config = dict(
    n_head=5,
    norm='rmsnorm',
    attn_scale=0.177,
    tie_embeddings=True,
    lr_head=0.00927,
    warmup_steps=222,
    decay_fraction=0.808,
    decay_shape='linear',
    final_lr_fraction=0.1,
    z_loss=1e-05,
)
MLP neurons of a small language model. Each row is named by its layer, matrix (up: input weights; down: output weights) and neuron, and shows model dimensions 32-159. Each number is 128 + 24 x the weight over its row's rms, rounded and kept within 0 to 255. Numbers have three digits each.
Before each neuron's rows, "fires before" lists the tokens most often just after its 100 highest values on Wikipedia text that the model never trained on. A number after a token or word is its count.

fires before: "N" 19, "W" 13, "E" 10, " /" 10, "″" 6
L2.up422:101140119080110156112138144118122085156116110113125111150112169121178107148134122111131152131100140164112071110110173128106121147116109144107119142164103109117142178131140103152137131102120155143132156127104141128157129115098139124085110071107112142109120119128133147070161110158098064107123112161091106108105118129102160133100116161140186136078122167123089095139161151101125109135126
L2.down422:099153140102093116119147147129099122105106157115164152177160161134180172142109156119125079091083145145132149121087111155094120161104140129131134155174122124147122132125150086142092116119151121116118108104129117101132141145120155203119130086138124141138134118140104117123115084148150118185107119163124100137097136136127168112138099138121132131137094151084134141126137102125163140146084

fires before: "\n" 54, "born" 5, "American" 4
L2.up626:122156152151121147128124151123109155134114148120126115133108079056146149169158169129129135137131140156137109115161103135128140101158133142146101125134142101132113111140115141121107114139102146137141118120116117125136132117163155160091140115124087180168143121149105129093137106097125093133129105123132123101153088081099142140146119114139129126128134132146133148161102097118164124144114
L2.down626:088129142119111111137110184135154148145172170120142177166107112133115137156113134118128096134115128119079128115186121128114148101123124191118156147096161116165115161120106087133085109192118114131110092159081141127128113103126108151118093145096120154122123154131127115107136105122115129143136106174129141120113123100144141189097104086071128114130144147132164117119163114119150125108095

fires before: "\n" 55, " a" 16, " an" 4
L4.up125:116142145109106125098106127082103076150144104125121128169118091096108154136094107101119113130104116125109157100135129152118124136123148140135119125159123112114088144124136160131115168127135195126147110094102118128144143148115123143062159091146087121126135111106127141102120151184132089123136131164137106115099096105117159162117117141162138079128090169139110137157121137123141113126146
L4.down125:120113165122115111114088181127135151117096153119128111124123124150161187115088157100095129162135144156139119159107121117144115145128150094142176139128143128127111160138141145134124142193131130111174118184135091135121120167134136094158118113121130134111114096115101131161173101106083165078056119160101156100116111097136115123097084119149149173152127106127144127129102125124121148151127

fires before: "\n" 22, "-" 13, "|" 13, " \"" 4
L2.up92:132112135163109144141134100097151077137113120155113122114119120077159188133139098170127066140125120120135122106170162164115133144118112154112102111148169185101118097142158167117089138092126151122126151138142175122114142125119146132072140149149083144073150104106110136120146108130122130118126161131116147134099140096094118114145112169144144132122130128163129123133133146071165153127097
L2.down92:120173087166101101096180114110133151135143085138121091111116125117098110121128173136152106145140129124118132159180172107107093135111163179113146157137140119139123134115147165117163126152164147128161149121108118060102128131128107129115139120155122168164137129124171131129105127146108076180131114150131120130129131128148108131105119152106109181103165133123114092122105160128124147116112

fires before: " |" 32, " (" 9, "″" 6, ":" 6, " zone" 4
L4.up270:111145109099116145101108103159125111150123130133185109143092116121144082165104158142105146149102071165127122158167157132146109105144155158113172129108112134111101138129139112125128142173116136121134121133138149138150129066162114115144113114079140138155128126110098123130146116106134073128165104132114115086078134129142151145132140129109125136103150134142094130121179157144142137108154
L4.down270:137129137173093154109138137148160160096114139103116133112115148099083157148109095112120124137152175134142152103126112155148132153139150167107112129141145117117115137141096136138087114110111131115130139102098169130122091140149148148065109138138125120133132089108124132162176126157094161139115120167134109136144131144097133092114066132100107142124109112127170118152079088112095122101114

fires before: " a" 32, "\n" 29, " an" 12, "American" 5
L4.up99:154138123123100142100129163107149070166137124157141093153131178096148152119156127164145121149156131145124136161145126153107142122173068122127099105157140116125139136152108176128095154121131193149139101094126123132125136116145144144117139090109120135130178147143155126102175151161129093105133133147148099108105080116131144134125097145146148117150111132153115126150155119111138151140098
L4.down99:125115162139169112145114161100178167128082131095148105114152139097161112093121071149145142139097140113112127140094121141107143125127093132128083117158169159138109119135130114143143119115110128130125183135104098153066134134137125148074134125133154145088132147142112130130152124152097137154099167129132133127072150124105102132127131087163196150165139120179121113146103097124100109113114

fires before: "\n" 87
L4.up614:124147115147140152134158129124137110161168101160121121108131112127130133115133156098140098159136158088126121138158112144116112128143095137143164118183107087117127083134136136115045119126096119126155128124139173100111119153128150163061156155134134095099158110144126158115115129157137134077135091126162143151152107115145139151154132138154152143115138142130101099141129143121141168139141
L4.down614:152149102182137125173106149106147151117134140133138089144120141157139136171099109104114142168100150115142100111138105139162120136136132095122101137139123177114163138122121136163117135129155150113126172109141149124120126133120128129113121076130148127142126134148103146178160097118143145144143122147144108113153103193136097121168115109113118111142217167138108168122142092110104130105152

fires before: "\n" 85
L4.up368:142159155099106170156133145184135105123121099136091135135135151122105165158117135098148161111115110119096126141117152141107141145127117155074138138171156158137143123135152134134084103095128101131107124149090147115093139145116153175096145134153100183144136138107108109124134095167151103105124131103102148135142119075153110124122092127163165130121138109136123131139104143133154109185085
L4.down368:128109117115140150172138123099093126120158105121135142127174113094154160111118121129135173138123139135152111115092142094131097107132163180130163141146132112107106149129135135148110120137140131083101170135143098129112116100132127117167121157110111145179141140136128159147089161098114126136125168137098144117152175133114143141120150129086107141083126110110114133102091174167159158110123

fires before: "." 16, "," 14, " and" 12, " in" 7, " to" 6
L2.up581:116111122127115139120152130088133138121118098147080131190099147097162151145109155128128127130125113160080113160138123127126126141131136154151155147151116116130099155118138095127116113110112141122138134100201129132148152140111139125128158109081101124127132128143121155063115113194152099136098095133151128143097134125159147156123097101188131140084140108113099099119142158126162118140143
L2.down581:110133097105154125112084161138138133089161133142121121140094137116151141120085135131138090107110157106156134137111109135140164145186129143109154105110140183141131113120110138149156148112125145139154138129120145110153094127159150082140124089138121162145142118127150186125123124068133165153126086087138094151127144110109139151128102119152089115107129157104138137135140160124116108093068

fires before: ":" 46, " mi" 4, " Summer" 4
L4.up480:150130132094128148130116115143140131118102142134144093140099146183178086127118147080116153152131085147158181088149121134111136126122151065122102148157129095113096139097139145151147095107131152153151094095136125172142119108158150117124134125096159127127103117131114146133149166173113113118113143181075104108111116082121147163158110164145109118104134120150118106151147081075132096128152
L4.down480:148101130127149163103074116122115115142110107134127149100148132103175138143095110126125124133123155145098112170135086152142141140162118178075099137171147129119133137168131098127105115085128194117144162105129137142111163110087140116126147142132135153105120154120124180117122088122125151121112140097128099131149141111108148154140157145152105127066123094132140113140146116104167132130158

fires before: "," 51, "\n" 16, "." 10
L4.up464:130135158122110132111126137143138122170118086148152106107124091109164169153112141165129157123120141138146120136142115126131116123143076148146123149150124106143101132106124127114102132121132156113130154111144102090128138169105137213094120157125104154166172143125112144073171134141090102109122108130091119126090106095137157164130123137128122133099094145144120142139133113120108128151100
L4.down464:120109119150152088104156159090089128121102143112105116111156109157119117119133187155091125122125127119159140111125141124111129122070161091125181146098127123142163120117151129165124158152158156159146082169137159151115112131117085122182122111142123104142108097162133174145110160132094137128127129140098129126151112144136116115147083129168088135115143104095115142131110165129124098154123

fires before: "\n" 95
L2.up456:129192104111129130122130146147162117187150147115139135155083116091118143120146152125128170132086106072139127130153093159123174105135191144178145139121155091165098102118139141144095111115157133118121155117132110112187143085155132121097112120128111171106152124121132163078104118172141122128144141139156119123111082104115141171084131117135160110136097123141105122133134128152149110125154
L2.down456:127129143167124118129124130098116108130115139118179137173156157091121116146100152150133148128090143119129142111144125103119132128128139125140152139079138089163136136134121081117111124152156116121123124100130126091116137125097178182131137135146128066143124214121097122123116150110109099072085141137111157119143144117135120118113118102143149146168096133149133094140132169107132125110126

fires before: "-" 50, "=" 18, "\n" 15
L4.up242:094115119105089130109130121153138102193119135085136113145115115145140113142140166113134136107126099169125158149114159165129123118162127111166122143148128112151071145145140146107146115103110184150143108151097123125096126100134142130122141149098143124140160119127127134073123151118117106164165090156093101093098100114150132154188150186099119111122107181146125134151200110101165142115115
L4.down242:158128065102093129106089149158108146115102114120117135158114137143111119098164127147119147116144112119133124138136158109105161127117140112119128123099164105148148101110124141147140117151114106135115123120091136150115098096091137172126122163118117174149120181141121172135140142139122119140104139129159093111090132111149129139126085148131124128092122111119124134139126121153128115083069

fires before: "\n" 46, "," 9, " The" 9
L2.up52:105134107063105142105120139144123134171165118159124125158080144136109130147113164123113142119103094162093111141111117130131111123155162131122154110197120093122111154128134121124118092125114148116143119139109113117139132130111146170138106142098140166149097143128113144088116078144158069114125092085113129130130116067134138153126120110095155142109103139131120076150108169112131126150125
L2.down52:138121142131139141193121103127144125113124180084115156141130108159122122126114096140142135117081130133156155086111118127186152165081148142169100124116153164146127142136089129158120119144136124143100115125126156189136099101142156138111129063135120082123144108161148126116123127127115176112156144139112138133153129143137117112137118055156129134128107129121138165115177096094110126132134

fires before: ":" 23, " " 12, "°" 11, ")," 11, ")" 9, "″" 8
L4.up100:135155159117116172168145141116134128144112133113130183122115156099160143135109101110114120120132121170117115090086132139122136142151123125122111153202139071133120164113156136116057164147121146122102159117112103137133132134145152118140109110117132126096102130109145107098146150125099110108129140134123117093129096099110119165137130180113132155093129127194137132140142131097180142101145
L4.down100:136155124084098148093071130091112118114184129117144131117134149147111138102148117130129096125116105119130040113105096117134107140128115106150133089140095133115155167167118137071126144141119098131128105124147154145158083134121151163133142128155158150139136130136165142162157115146137140090103096110129108125120152163121176158184106088108130131142084105132130112122156172149136122134136